Weights of a small transformer language model: 3 heads of 64.
MLP neurons of a small language model. Each row is named by its layer, matrix (up: input weights) and neuron, and shows model dimensions 0-191. Each number is 500 + 40 x the weight over its row's rms, rounded and kept within 0 to 999. Numbers have three digits each.
After each neuron's rows, "fires after" lists the tokens most often just before its 100 highest values on Wikipedia text that the model never trained on.

L2.up167:492511516491492428489437564479487427511429507483513547544444462603489576502541537520492453472457480476509534532445527474514475462413473519457512436579518455502493510522537458497439502510514480512548535504535447520515534489432485467447513562543473470490447528447467521507555506554422468514526544426509516488453482524503445423559493404534485596500572500465495522529542501548450475461448479589447505491558507452491510479492550565509451509518500511527522503543551511453489550490498474516421488493493561485447536533537508472556539510442534521522466581456551468563564446537481493448
fires after: " on", " number", ":", " of", " about", " age"

L2.up609:434508517507511472543513478503458443481441529462469458507526475535500428493573553547460503512464517516505496435452476507464511463499447531575488405497548545464506475456473514513488464481496482573452423525503499494555463593460530459489497411517525519488597415496550495477452503500553474458512530502478540536513376484543531439494446490574479569499482534491488506503485495576578472572493472501469555505480523438570485519473565543550474545483481574515475451519568558464554562529443425496468512550519492488491509531485538508425469477545438503522493480504459496469542522535562510467
fires after: " Ta", " pro", "ca", " Ca", "T", "exp"

L2.up1509:474524547513425514498467421484478481528436514445475449537445539496564417488634538481442492520537492442542518458533476511482504532539522524479531518417575503442429516520530473425574470567557467519466451515468438476525459500506405467519514586498483471495471467478545562535438629485516506479516535482505487571539510475504510478548502440473482547545536509520459447446529507538509510497498483498473443506494460558454472428505571530559499502493511465471505493483582526517535463459480509563510500508560514529476538511537466493569492523485511503513529472506468527507500409422464539521
fires after: " L", " T", " C", " of", "L"

L2.up765:533519446514447567470482499426491447455551468601488461392523496468527499500516487475489444507591569528493518454526517565461508536528567542509520453516530484574492454470479487565534574496477493469461531505516476556615488496522467533506520476458479478510535466550475566493477436504527433525501535445458541495480449505520409458531455496485500601507534526461463445521483534451495454453545524577540542520543494511539524477456444446469500526516493516501464554461500465522428471432479481500514524508472529468481558512485524515590480476536531410483559560566471498560504503485495470441
fires after: " St", "st", "G", "St"

L2.up249:458466501479419533517495476510465475527481503481510459518499511476517483468499532532495539532504510513526514537467466508498530459512470461442436496543506497632453512497446550480507459493438448473503498514520534524537509470513589484427536533521503521534553575529559511472473489481454506554524514442470538477389417460499496555517621523488551552490452529587534508505517523475463548403484559484519489485486457495498510495468527484386451523512536485433527554423555582472484461462489491534561535468528395554499525527545562503443483506457438472547484482494458510440563478504516493537
fires after: " Bo", " Sa", " St", " de", " Co", "at"

L2.up1096:484482486524576529546499455520485462486540450515499486526570477474499525561480458495543437470451519493531454532488498552521386474505534514572487550545511487490559482451475440499446541533462549574401482492471536456479539461481550472590496477491474505523462528439488477464471427478571508545560485491544541514501506533525462503485496513523407468458500514568495480544516443446501480538492500526540532403488463480509457554463493525435463503392480505460527508508499537561445433531499547503524523498503538454518466475531546506447478543553546488498531535447542595519438579527475598473
fires after: "er", " Em", " Good", "ar", "em", " bad"

L2.up76:583457517545585475515473474451479537445465486435476494444536519491503538526509520597504507497529589550520572573527551436554545511448554494484534470525530480469445546542525519471544539458598511509499533549489502481507546472501471526502490493490488457457429545443450509575457574481514417488522524499497492496475503461511465495492501540387499384428519487461492549456541506473475494497488463433471480511507512504527469463493446485519443487602501529536460539571538485445467533547518495508514455500448474496523487521544487492489569508462509439454517538565575511523456482482531425444
fires after: "s", " was", " is", " to", " were", " are"

L2.up1406:432492540482536549498467494545531512486517464466493577560531409487476540506478470518461477553502514516477517452549506481540559437538522478437528522507477486443549481492489484470504442516441547521529499455553546474513426423517555419433469501515548465484532440504458511503490482502564446558534525569515518572505613488489528515583533517499435559504455484555512518455539484493474487465454492487490491491547409552529510513542507584523458525520447545557427462508450534501498493524508397496485432515513499475446443488501493481559573501475490495391573544500457441524465473508545494523
fires after: ",", " in", ":", " the", " of"

L2.up1397:529539492524505497534446548517562495451484506548511497488536571519474529528532465649468481527459449425497497556465509434464463566542523498510425590525496490572508563474544526484493595579496473538533500533505557595465529451491496504510467466566423519513563530474492445523449449468476447468441536513487483562520482544468508460522456547482485472502522543484472551498524496431470503480473474536470517473576414454476474536468503550562511493476552477491462459477443424500545528485532540525447488454398447467558488482455482478483513512492472517528492518450467510532576508506474487535
fires after: " an", " An", "An", "an"